From a checkpoint of a small transformer trained on Wikipedia: 4 heads of 32, MLP 448 GeGLU.
MLP neurons of a small language model. Each row is named by its layer, matrix (down: output weights) and neuron, and shows model dimensions 32-159. Each number is 128 + 24 x the weight over its row's rms, rounded and kept within 0 to 255. Numbers have three digits each. A neuron's up and down rows have the sign that makes its largest values positive.
After each neuron's rows, "fires before" lists the tokens most often just after its 100 highest values on Wikipedia text that the model never trained on.

L8.down299:137167115140146151135127168128121114149116084132128167124152136150130121157130152090133124122111126129102123111102162115137165097117122129130121120132150099109125124162173139152152129156131153157139138105121085148142101134133093072113154135132157148099096123147160131134125114114138168105135103096111122138129133108160104148124128076155100135108100161157119150176137115158147114148126
fires before: "ed", "ing", "able", "ated", "ful", "ital"

L3.down399:132168124118138116120148153119122185146171166173155145119164114136150096125107127149114129100116149086167153131130083151142122122137119115139132161168144115125104101103109123093126089127097143117185109116115113071112128101113082145102117127109128129113142156134087102143117108104113084129129093079148139125105147101088131133083117134096102168112127097133122155144129124152170177138147
fires before: "-", "°N", " ", "°E", "′", "="

L5.down382:075094127150108088124128119157101130115119107095175087119120106131097116148152172132148106134149129144138105102125104122171134135138090160160144109184088132142102085158204140178135131099122135126170139110134076102146133125143138136122109112149123144110122151113110121141115118128152104100137131141085129120131184144162166144155132117114112150152147173139134139086094145128103129108117
fires before: " |", ".", ",", ";", ":"

L6.down28:125120142156154119145144130102140121165155141107104130162111180116145104118141114179116117143126146114110120155136095192073107134125159103133117109160147118143106128108113099120150108129169129113128093116121155181133114098114150135117134125136144134113126086099146155138146130162148154157122146067139084092126111084151128086147165144145106102111119082109086141119099103095147156143175
fires before: " ", "u"

L6.down118:109162137118135144117124088141104133139125133089101116142123142098154115109119139081120098142104124105134137173127140164105115181103092122136127133170125109149160149109113087103149122176144111123131138114100162128112112119156144082119148188157116094086062151123110128136110092155129147168098143125125155113157121134118116118119105097134120127138080129138140098113138101095166134128128
fires before: " |", " (", " –", " and", " was"

L8.down280:124137152153114134150094124202087073123125108112104141112141105124157156117131097128114174135110124137089128155110133141118104131156122136128132158157122113131101124141097122116110122111127111115167105193115137106096107121128167147112143173121124133139164161142142089103102125134116128104142116095120144132141108123175151152136148096095182121094088180161093108144155124101172135159143
fires before: " "

L5.down20:104160107097140141112153133164142111100063105167129110140149081106157165142116070132129082147150142126117097114153116115110125095123129118063151168096123120132141122138153144142134140144101090114138096123096112133109146171151141140162111143127153085118108148161110111121113125101152145126125095146091124120138148126085101108113122119166112134135146135147135131152130106099135177100104
fires before: " |", "19", "5", "3"

L6.down137:105112097108136175103134132170086175167121158153127100120107148124151116095145091164127136129119133113161120137147172094119174135161150153140160115108177171148147122142144130112123108137130148159140113137111174102127111121137123110123129119115139108187096112137147137105136137177161142148176164145144133141111122086160079124151129105154071126121111120101136128155134115105154135149096
fires before: "|", " %", " ", " ±"

L6.down342:136096163117103173072153135161125116124183144101138108110152126134119138121128147087143131139147136125092135097181110160133146129118152111065143175141129159129155142133126104114118129151133140164104104160074174152121137144116134117152123129125135136120138115114162075119113152112096125141165131124150130094144147110128137142184178063131149157178133140142131138129121148128143077145101
fires before: " |", " (", " |\n", " in", " ", "\n"

L3.down147:176141130101093133065169139126134114143081117097146142111136105105135076124075141125185139105140130129142141128112094137096138159120148098112115113137155136150094099096129088138139127129114149073051138116132083161176144114209147134133139133153125131115131109127127112118152125112121138162163108102135097168139150093158119084134137121150146159132143124146126122138146095128138091138141
fires before: " "

L8.down337:100119175120139148079149103079134134141153131172113149160139119138124112144098128116142108131145131095173110168124115121113127139098154122138108108132119143099095107113095126119156138157147140097081164133102135168151110120112144127149127139144136128121120137117097150127119098159086118163198115119144099147131093086115089102078159140125080079128148089111126084116134137165125100157122
fires before: " "

L8.down133:135131117148150094145119141140110127133145183110142130161150105143101114141142138116164106106156143161103150134160092125069105125081115125152145126155108150141113129094135116140111129086137142116146139128101134158148118173092165122107165116126155159067127167095079104177140142153081123118121123144103113112134094146144116113138137144174134118153138138092153116085149141080158160111153
fires before: "\n", " of", ",", " and", " in"

L5.down364:172127112129141125145167147123085128138105085071133118147111082113099128131128127101104140106163144144127097119144161143097123108146123139091106129134121135093138120187149075133147178110114156132110126119132137162171104104119099108134115135109147124142123113092181163171118157165144102120105104129155124120084117134135089136169130103089119134121127118109088099126115112177131071164124
fires before: " |", " |\n", " (", ","

L3.down383:127126104095176144117151116157118135140161150145138125103150135093085112140124106131101130128150112125151131107071079139125149111143155157074107067116134130121122117111141129126136109182141151118121136149134103139111085094151114099109123122160086126126113113139164136190143136136163106086125156125120110126101089101114144164148128150096092126155191122129125142117164142094130133103150
fires before: " States", " in", " Kingdom"

L8.down405:148151099118110162163121138114137159128129135140175144127119110140097148134145137086124129130102170122095076095116068129107134117107131137131159107134117103142118148121139131181152144114078132156137092125128127154119113167126117108170158121092128123092131106143127127123128168092124145115139137105134111128092128106126125082084115099185132150085135119139154118169094145126155161092122
fires before: "9", " m", "6", "0", "5", "2"

L6.down187:145124150095053148116079113146159069110116095180109159152150124168134144119118097129086119107141141113112165144124139096163137143136094142145168118144161121131107152158110104103122123120143133092153143146093123140125120165135133167114129122102168107126153122126139100101122158121131132142148105115097069165115135100115120137107089127111192120113147150139084113137124104086151109109126
fires before: " |", "ig", "}", " ("

L8.down385:114122120120153113121151146132147126091124098127099134130127141125121126126145099124092106160136106132150118136132085088178068119184127108134148172121129109120141096141121153174151132123066126165111105163084118159109134133162119116100106087139179134117165170127094166146081115116109112120102127141124111128149157161113123138119138128131133099109126101153126154165123096123135143119129
fires before: "–", "p", ":", " |", ")\n", " to"

L3.down203:125131111137068115140105126154103116142151087127127122120103091122090085103109143139130123102089140144097116134115129102136147092154144157141144121140113131109120167107125159146117174182144119126103098128150142180164110135093131162108083124085143177129129144115115102141123125117163133159125129157119122169122124177118107104104165164177118158133128149147106152131143124140205102120140
fires before: ":", " votes", " |", "out"

L5.down94:111145147141134113136138124136149154181134193108165163119166103083114114134131108137126143132144134121141116190102138134131085108137139164112136117149130167125115174085129083149115128156112160154099088143157110128109111144139134132128157145113145072141117077087102150135118133102127116120125092150154103163167126128112107109150101124139141101188120090095154102112130144187139152120132
fires before: " |", " of", " hold", "ing", " in", "s"

L5.down39:159075125169089169102113139070119103152140126176164120117128135128138129099136116158113109119133097141151136133141125150138083150084097134087148126134139103110136077123108127107144157107105108143124148119103137125179133179148146131105108114167105139153134100133067124125121101155129137132104098137151117101161135163141095187175119129081117157152103121140095104092132106132165147141106
fires before: " |", ".", "–", "-"

L3.down48:118147119104117103113139128178110129151154117159131098135119146167148166125142098176117143073126100139113107120164158090143123094139096135066145115127138113167126108168170161123155122132103137111135109089131098114115179150111118146143150153149125108157115105117089134113100137124126125152123178084087147145136130102089118165156148125095077152119140173118115146143149155161130126138120
fires before: ".", " |", ",", " in"

L3.down62:145121090087153151127171098133150086130121112114097158117160152102156107146151137099151116131127163134144123105107158137146103132167122148152107138137115093113156148127108146152113122148151132128147114135111127152107116136110117134115095124125127116111162097147121135106110100132194121064097080156125087145141119156094138120091101092162115170138146113099174145100122110111135164115116
fires before: " |", " |\n", "ages", "m"

L6.down48:130096167127127118136140153106121098137144190117137107121114101141163122131163156132114128114116120150145122067142151166170136175118164143133143142154109132101131122125172121154116131136136133134133117120140130132170171139136100098112134117133142141098141114129128109173142084156174139110140106111147170129154162149120102089148117099133108128164161127155128151103148106145158125159099
fires before: "\n", ",", " and", " (", " who", " in"

L8.down117:132125086137144150134105133117134138082144088129137143114143140138148128110116172104110148189112102112135093137136135095111121146129143092099095183122143163111128113126115161162148097125146084113156151161129126062105139152133127125155125112167125127162144154141095150133154094113134147121129147109107150140175130159123140125159128112125151120135137097158141157112131136127040121115113
fires before: " ", "D", "SA", "F", " Division", " or"

L5.down384:099152121132130153125163108100101132136079135109150119189101115115120130132155162135147126100098117167111150126131122156129142130117134127088127114097135145167135108134145110165116155111101128114119124143087124125100135143119158108133133143096143143090109116119145132136117174142176140085160135133102155113111091157101136147117194096146140162118162147130117191110081140142141119128145
fires before: " |", " |\n"

L5.down69:105124153190124159096156139142146163143161145153144119119149112124129122096106135085079100161120118150088166120136086125146090162152180132136137121123155122166129077130094130122095162158120102155127135129111151118156119090130111115119115135103145118125097193125156112162158148116121159095125124107115090118114138148153138136061135101112110113153134127130154104140115116151155136117125
fires before: "-", "|"

L5.down45:125140150169154147129077151093156106158100146169124162139149146119159093099067109176084151131091126154127142122143102134077090137127124113123164126158147139126107175145144094129165109076118116158125115132153079164117145160142113124098149130157143138149128122160102145098124131139172133160142073150111139108138101118119140111135088129148110134137158088139113112092133142142171128106105
fires before: " ", ":"

L8.down321:122114117116097169179141160089134114090139099187127101068100165119143133108093123103156095140116120092142114152166125119133147143148132096142105125136160133146093109120110130118040100143147162114143146162135118103143130094122142121100117108134087181160092126164110117147112158115087144126114144136158129167142134122118100160137132121122113136113140131141123082141107174159133121103144
fires before: " |", " \"", ".", "ages"

L8.down262:145092112128188111141125128155096111122117113106150130110151116135141167121144129130107122124083134139164134099096149109146106136134163121158098150122176146128150066151120144126151164155140106111152120115152105100144097113137096138120160148131103097108129158142091144120146113132140165133171149106123119146129079131139161116126150128170152178075140150110099108159151134091141131138111
fires before: " |", " (", " –"

L6.down214:150161113112120106130143095109179123123138118142110120103096113146109135129126176122147137069131112149137131140109133158111097172103147099120105122111185124135130186130144085124149135115103146138113153135094123124114156092125123104146142086160126122115100117167137163087137126122111128115114117129144119109088135115181119109113123121101149132097155094135082095085149080123149110100135
fires before: " ", "ics", "ical", "."

L6.down18:127126122105167145144094160096155115143122160194104155127119128110159132107123083112146137148095135088119095154120111120175102162132153114141129166182136117138133104119121172090135112085120085129140141136081139118105107144137110103155112141144170133124140123126113161079132141147131107130158130127144111095131173117112117094143091133100127162133128099131140135119145157197096126162126
fires before: ".", " |", "°", "%", " place", " ("

L8.down277:136089145136124128109130150115093125097171113112104116106141119109134135151131127108108124134151114130170132072140108123164102109116094155108100140132138172142109089154111123157106135154160136168162107141139116108114116113129132108126115104131131123144109161144138143121114145118138121092144113153105129153147150144134152165146102128098119147078123112135133133087105132139073090125142
fires before: "p", "F", " |\n", ";", " /", "–"

L8.down313:126104098113124101120068078108112089118120084107107120116090125079129159152108143122155148131130143155159119079124113116144151117126152133147099162144113134127144143115147119149132164122120141104169130118147149101105135150128149193171135145115130108092148089102127139114128127152116115130176109132151147093150164092155131115149135141133148090142103148167159100083139163121143109140113
fires before: ",", " that", " he", " the"

L6.down288:116095086137138125094128136082111114171163105142088139138162122123122119127184113116125122137142126141130154083148122142155133097147133121116116164167128108100135136141142073098151150141090139145122145189146146135142081132145158113130157101122138137149127118166128128115122117175122112117139059115164105105126110090138080126138097149112122123067148120166119113133126132126116152152124
fires before: " |", "es", "ed", "ing", " |\n", "e"

L3.down436:091117084115142131115153130098123089134087145146129154099121134161121074119145110143139121131170161115123113159107088075130163156158119156077112100122147150142104098125119100115142113124091156130097129138118157154144145128109131098132146126168057131120123162126131098152136133146131132149124085132107133167136112094121070133116135152111105096125168094148091103131154084142125097127155
fires before: " ", " %", " Sw", " Candidate"

L5.down350:136126136079150095145131157150116128120083107144141114142113125109105096156080141118138137130129107128169102140123154157096125118120172132124172134151162107127138153105159171094147141102141168126131133118111066173098095086077148129104143082144119117163168144117126143166080147129156119092146137135112155154104130116146159123112123174144071095117130139096137112119148154095142118134142
fires before: ",", ".\n\n", ".", " and"

L8.down246:144123136087123094092115155169129142118102123111117130145163089111126105121109133103097117146121100112100123124108075160141128119126127095103177100125078144114092176139120149111122084143135144110144097132112090125109165158078141085119142133176173106120070148143111130096124118090132174147133099127125134140157117149139135115122086118116102143117106105123111187069116128098111132116157
fires before: " |", "out", "ed", "D", "ing", ","

L6.down189:109115121074152132129110150078122118118097140141100080121093138135115124114092132082112132074102129100174132130159103171111114149160153144146111129111073170154135151100148151139100116098106135133123142116130124146115151147124082140153134113161118170129152106121139188129069098160126170141104116116142123096129113111148126087128124101120108152152082102141147152128140124124157133172161
fires before: " |", ".", " and", " ", ",", ".\n\n"

L6.down334:126121130153131149157145081116151095164128081116156155083126153092093162107108104129144107160147103094126132137147150110145143121154126058161206151131121098138100140105112185131100140140107100124116119117135159122090132136125142155165101150075132157152120148140131118150097151120130164130126149122138106148143143127125142165113149067103135156154135182132123126152155139107132149130109
fires before: "|", " ", "-", " |\n"

L3.down364:092132120100098124107142149134087140156126119111105114112113091144129120114114146091150108141104110116155167152125087123160078123141089109094120169147111097084130155135174103102136154186165106144151138149061143122144145173103106112123125086138099127101137153106163165116136133130120120143115135121139122154108134124121114129073125105143126135083116089123119158101113128123133094120123
fires before: " |", "19", ":", " "

L8.down159:117116106134155112121130120109108103141113099104107118144171110120115083155137145119109123133120135098137127115156106144101062098103115140080103117128179142171106138106152140163118119134142121153149153138115127091141142133129120138108129130145155134133124155152093161156079096133133105113149141106142105144126155166123093102143121114093116108098146116134097097136121135144102098108054
fires before: "p", ".", ";", " |"

L6.down169:144120155129108117108130108153129141120132130125140134104098134129139130113132132120128130165098107149123097096153132075156162104104134110120115098106161131147137126112130124090144130138171122094129160164144143148150067144093110117130205144110116091146119128162136089164097102144145133151139098149099109096135136135135119131151135136125111117133115137103100173145091129118133110172121
fires before: "19", "20", " ", "18"

L3.down277:136120155145168084155069128108119120101123127154135124121147126140121136081141125164121107132102131130149087135114157126117150103175119127109091105145135129123089086137086098124094163091093108102104120075088139142115161161144128134163114103166120133162103133154095166139141140173108143111110078139125133143105117099145120128171082128112158138165105110133130155156145123149139100128108
fires before: " ", ")\n", "^{"

L3.down288:108122132087175128171134123092129118089122094121086090137127101143107146111117157180137099100108099126116084110114142102138126081108155128118159159118128121157158101173092126114125106093130121158093103097120126144137160120115104130128136111122098149130102171078105130143108094133130143141119127117091101142148110113087078108111119108163110174126122162121088182121156159109121122082112
fires before: " |\n", " |", " of", "\n"

L5.down201:109088128144124102137120105155180142143123117127139204131117144157097157108148148116123137116111142190123152093081176095147111138114131122101154121156136109084134107130130155125161144134141132118149121094137157148131161138149128122109096120130154159126151172100108133151141132162131122129119100120091083142129133155126152141152145137110131106146126097105115151152130070126126140162119
fires before: ".", "}", "0", " (", "°", "3"

L6.down210:132115135138112091104131161133148150137122158096120150146071083142129103105167151107130108148160104140123121094166109106128152150115139103129111062131151093132109174169146133128153123129110137116094136110084093111122156112108155117128115142086119095160118139124141130126142141097134142147085104106134113149085128178134100162136139090122078164102144102169109092176146138091075118171141
fires before: " |", " |\n", " ", "}"

L6.down78:159149116121106081139097117138142158096129141124152180113131104129173124138124155130153082118148132140162093136122149172152146136134146120135137187148126117138126124129171149098122118119106150133117135152135160148115115115135122124117110085155111137122158163136121105118099136137126127146183132123104128203164117086080112136087111115143137168116122123141117138131110140123175121156137
fires before: ",", " |", " (", "\n", ".\n\n"

L8.down427:092144117115137136108178113117115144146111142139070141145122112129171123121135089140154115130161150095101119115135124114122143053124117115080146149115092103134088133120108118115160128127133126183111120145133120130148126056130127098148100119110145119133134104155113133160102134138121119116192148148164097117169128093141145124157179111136150124172088121159160144159133101118115144098142
fires before: " |", "%", " |\n"

L3.down244:118105107170092131164159147152162138102185146099125075135107166157115164162140114147163120126155138115133126110151142124105124125168094132086125103110097127124138121105149174086126117139109132132090110120145133116118162120133143130107120132084106129046141110103133097171101122150134113115108131095149118146090166122131151122152132105136114171139138126162093187091124155144131118140126
fires before: " |", ".", ";", " points", " medal", " time"

L5.down429:121100083152113100108150154137160134176145126116108134136134118132122120148138122125114122120115168132125182113075096171113134106145144106154090111134090160171147122116102144144156142146105120142104129119125154084097094139108143131126139113132167142131137134123123137140165110162096121170150093132134128129156176173137120121122115146115127125107136127166136133140141118171089104153117
fires before: ";", " |", ".", " |\n\n", " ("

L8.down5:153103096125106113137125094143151123117122128168100155114110115126099114142165121169128141157150121124126131134135143132099134083126104111135152147117177104117108077157119130143128091170116143073148105137114123147125081161121122127135158140109128119180106114118140162106091125139098098144127101146119105162090109136155165106177128136163137164102167119122146164158111125118132185139116
fires before: "19", "20", "18"

L3.down433:102109143136130103167125119114167153120167147122141135137140166146116098125120169156101117143159117154144104117155074099112135129122135146143107150127134143144135114138137145164148126130114162083142146151154115172071103160112147167151129146138187154111140107118147140116137111119121096140095122090136117089105115096145126146109146128146104102178141111118109119133115129150110083158137
fires before: " ", "–", "19", "18", ")\n"

L8.down69:105077088126133138152111141106141126128119142130159123076139126097105144121135161109125105166150143128102128133125132131135133119141184149123129143151165107127114054162146148159149146156123146155139132082124176121149146137123144168157095137134160112116166159112159106132116126174136114142128168126122122115098115156134127137154151132101151127132121166096140137131109131117089111112110
fires before: " |", "5", "6", "7", "12"

L6.down88:153154169119184120118108153059134108105134136097097172135163142090127142136154164143143159141126080153138124112170133104159132118118130132145153133169170093166089159116143100169091120134149140136109154123115117157134112107105174162146102132149105132161133160165144106150120130100151149102161153108121106148122087104135112108105130099125139141153151109115170135156163089104129119133153
fires before: " |", " and", " in", " of", " to"

L8.down393:139134155154114137161099129114101115107144123130165143128152132128132099108173123133117118146081069139180122151123133161202132118119120143133152118157111062091138141135134142156109140144142070120129126121115089112106112150123117131101107162142099154142085158140114073146137131108104130145124107147128125104100090126137158151117130136137106131154143144137133085130094138150138098095141
fires before: " with", " to", " the", "side", " by"

L6.down191:127154134122124136131109169118115145121156134124143098158108122092128132123125137139119120165188097126134121093111119125130069105138107111130099118140165130104118137105145116104117108127094156173093125099115142129099140085096103138147149116112156090116166173094163138158130117090133181133096118080138101122112116162146161136106129149153100129162115106121115093069133116147124149133122
fires before: " |", "–", " |\n", ",", ")", ";"

L5.down51:136132118088163139160131145090111132168115155143133114160141138130126140153143130129118158128088165097133125133123151133156130161108187123125121131110144129145144146099123113096083128141164161166105122137112092118165165112137108121114115146140159143155078181177109150056143117097148154119112108149114126107164162131140158109134119120176115160108143090103136150157103099154143127148115
fires before: " |", " |\n", " (", "ing", "+"

L5.down277:104163096117108155096087129151135117136118131142073103137157122145139143138050133110087156154129118139108113110141150134141152112165137129148134124137118122156125129114134135138079107105127121134131115114117092140155122128093087149137117097124140145153160155162084149118158098140095178152107148127154165124136155164183153125111122142121116120125128182104114150093130145119109128086136
fires before: "19", "20"

L8.down287:130128142114170143122105085121126109122119123104124121120172133116096131098119142125161125113097107086133117120101157108136096155148101100164074138106106131109145143106124144139118146118123154139085124147139125118170123113138097137125150133076136119118150115124111075134084157136113162192123139152087173099129132173120114101120122112137099118148124106175091125147120150124108103118127
fires before: " |", " and", " was", " ("

L6.down83:103135134123115098159097141136125114119147149131176106121133126094093129113142148106140102128100149161142144092093099168141112101171101116172144128148124159132106161104170137149090117116128120170134154181139117160113133115122134095087102120135145124128133144123083128119102102101129134141112115125117153148101102142120104135064132155157129133079160090165139118118131108110119121114158
fires before: ",", "–", " June", " April", " May", " |"

L5.down36:149158141101136171135113206124152137115160137148116143123144130167137118153119136139128100121109158135134152153159100113156075122104176145095070111134147122115170113116134171133123143145179131138125161107114144118094180132112127157115105133117127108159147159126144125122175140109177151166130102125136102097123154113140073157175131125173124155116141094097143135109130107100138120084110
fires before: "=", "-", "S", "G", "P", " "

L6.down367:157119136114117123124144120139124127129127140117113166118125148159124107158086095119139131122169108100129131120099133128099129170131138154183163154157151128098193183117139164101114175125103153114161118105132135106099113146138127147166086128117146106144109075093110131129087150122145127103134138141172145100151152125133120164136123133150153091178131121127132053139144154106120141147109
fires before: ",", " he", " ", " the", " she"

L3.down340:098097153121136142191156147175132098105170118116143106142137170165131105138154128143125110143175130106133155168129123130121124110140118090166149129160124092170130159092152140141123140133143147160130127144137079135141172133129155149098147137129102142150109138157128107131050132121145141089153132087166161166117135145089153116121145098126116113132135181133156115132140167189136088141119
fires before: " |", "–", ":", " mi"

L3.down134:107123124171123130129119110153146160137116165135133114097112100132127117144083135144122145139110155116134126106112128151080158147137122139147134098111123137140127135091166117160124080103109124099126140117147142177151142170120080151126098126139152138124112122109148153155150152110124088117127137108123179150101120099186083098124106155150121143138099154196151113175105118133142122151107
fires before: " ", " —", "i", "3"

L5.down313:154090088123093143161140135138127103166119106123129170066089120101091139132108159122143176152111184124106181151128119129162116153168120111139104142149130201122146143118128111088142124162116140103145156101093142131124103120154129142128117108097088129167130141098100158136120151143145127145115105147125121133107161150135146156157135130132127139149121121115144101081093108134128123136116
fires before: " |", ":", ".", " by"

L8.down131:124116149180117140135174140172145191146154142143121114184114097079113135134138113108146147119139143146146119086111103129102116143072128109107101126164094117130104179118141116147121113122103098129102163135147107120173107131152116162101114103134123114139087131126134140142106094088139109141136104123130105143156148146159149129145130115132161118122148087141076077145135123144151120173136
fires before: " |", ";", " |\n", ",", "."

L3.down404:134143141139165116149084112160149120163180122130124119142165116074165136129150131123133146127166114122120094136119110155169114138114089145124117121125119108138090147135138185111116145132104104112141135100116131142112095126116139181152124151159168135130118118138117126122088112112085108101093125125187107107136157114184161133106128130169150169128120164098114111158194101101130139170111
fires before: ",", " ", " the", "°"

L8.down183:117088110111131145120156136159115123091129148117102146142096112168114160154156121128112133146162094090154111155129129152150089128110147127143107130128126140122151170078068128102155145107111126142142158168113091155132125150127099133149142131118119075091123158137131105099139142136111137130097087136101172099124110107135149144146149165141122058111172152105150080130142114175122116154125
fires before: ".", " |", "–"

L8.down331:134122076150134168136154139126110126166142134154117098106135158126152103089136183079100145158107123127153106139140185113157136163111117119136123152140094146091101129126140124118140162136140164170173145158152093140120128127126124159177118135100135129130115140083092109145110122138105156134147134086131125101121138162158125146142125135116084147130112109154087089116102153139074141131149
fires before: "20", "19"

L5.down248:146109080153147127107132128062119142092157092162111115146117101088141112143168100130157087100135094129139141130126098119123110148129151114115127139148104150076090178141130128111150151135131100084159103125100132139167111100123125167133119093120095156151118131152166162110137151144116119129133134149131126102133131136121106128117141055134146117110113153127124151134097099170135128132099
fires before: " |", "20", "ices", "ur", "ing"

L3.down68:143143130101114096124178125152154160150166128128106133134153153080146185109109144113141104113179097107162113071167113139112107087127143157168140150129116137143147116130141114149129109144129121099120129184114171165155125128145151102157166129126113114136141135145124129093131131139163105120112133093150125132085127096151143128114080068092145157148155134112099117117122113130123109168134
fires before: " "

L5.down251:143103170095131105177142144138111132143116142097152169113088134165153122102148155153217141105144144127099128116111125108120122155139114085150099122138144122099115099160130119141107136109146137087122174102149119116059109151121157124096125149167125115131101134153112105150127114134125100103147107108106110122093122142163114156117097116123119156168136142110147069106121149143126108095102
fires before: "|", ")\n"

L3.down327:168120124088133081167129152120148104132163100102125149136102156164164093133102126128151148138112087073169157136110153141118133110086119155112133131138129074108122162117126143114144118143182084089125120149151121153115114064164168116112085098116129096159132149119115143108120155092155162114110095090123102130146123156134138183146132133135102153116139109132126113147109122118096096133141
fires before: " "

L6.down144:119090164134116150131147159158143118156151129191134112133127139078144141115102106085141056113105138107117131091140176145128121138132097148148087106136130102164144130169122063143113161180143149137143142138138135149126110114157132136147148123120120133108130139123125119158053115125151126121093123100135113118136147156134112130106157119135121130119154104172161140130114111138110169081129
fires before: " ", " N", " \""

L6.down73:112085123142176155125128125145140156142158112139117146111105117122126121091102133110106171142111155080153134136151129128075076120145139084104138121107130113135084108136118150117112157136165165136154110125114152133097173119076097155104169150128154110123110107131137128132155121114124078098108141127130072118091171140153143152114115142156099126128146091123186104098144138116131091091094
fires before: " a", " the", " an", " French"

L5.down295:133143126127147136188097175156119104171151145077128109132161110140109128175143143156130112139125082179113136127080089132137099134116118143128128141141147141121122141106145107143118104116141138139115133078154102130148164148159145157122112146124123120090107089135114137107105072188178162127146118174141157126123142136112137072115151111129154119150121129126085116146126104108105134119101
fires before: " |", "\n", ".", "st"

L3.down338:163098093092163160117123136127116135112108110107123106106175118105165120168090134126118165158153121126155136147099151124115105120143124101119129134118158097152088104100156157104089142111154174166137125121118089081092086110126122114091143103149161170137072121149165108171098149093086113121109143116131124133151160111174148142138094130136135072147133116133154124124124091113134111126127
fires before: "-", " /"

L3.down176:127132138114100130138130161100165170133103097121152148138113113133127145108121121126101136107176066106152151143111088082151118113105162092154129137116139161139122099102123132139162109096140098080095130120126154125174146148124107162148126108122128139100090161145158120111150127102118128137180113109110092184107125086151116125098063138131154082102135153130133148137113096087106124121145
fires before: " ", " −", " +"

L5.down79:092139148113143156159129134128123129157108192128091142152130120143128153163162086086119101087108128085129071147147149160102143138155101165130115120121167137124117165126099115124145103116131136092126113130060126128101135127145113093092139141106116120123146084139139172112145092110117164150134118111123084107091112123139142079147131137121092146108075154110106117109135119080162120085113
fires before: "1", "0", "2", "00", "3"

L3.down268:106116123146132120105073116134126105115168104113121147135119111158161145125169112139138127116127100145103146120128109122157151091118122128126139118181068093140116124147105139113158145132134139090137075131122131144141075095121123139134138126134118118130139148113115137181103126134151133134125130080044148103097166087126093164095143165140147092119099128096105145192154114130134129188119
fires before: " ", ",", "19", "20"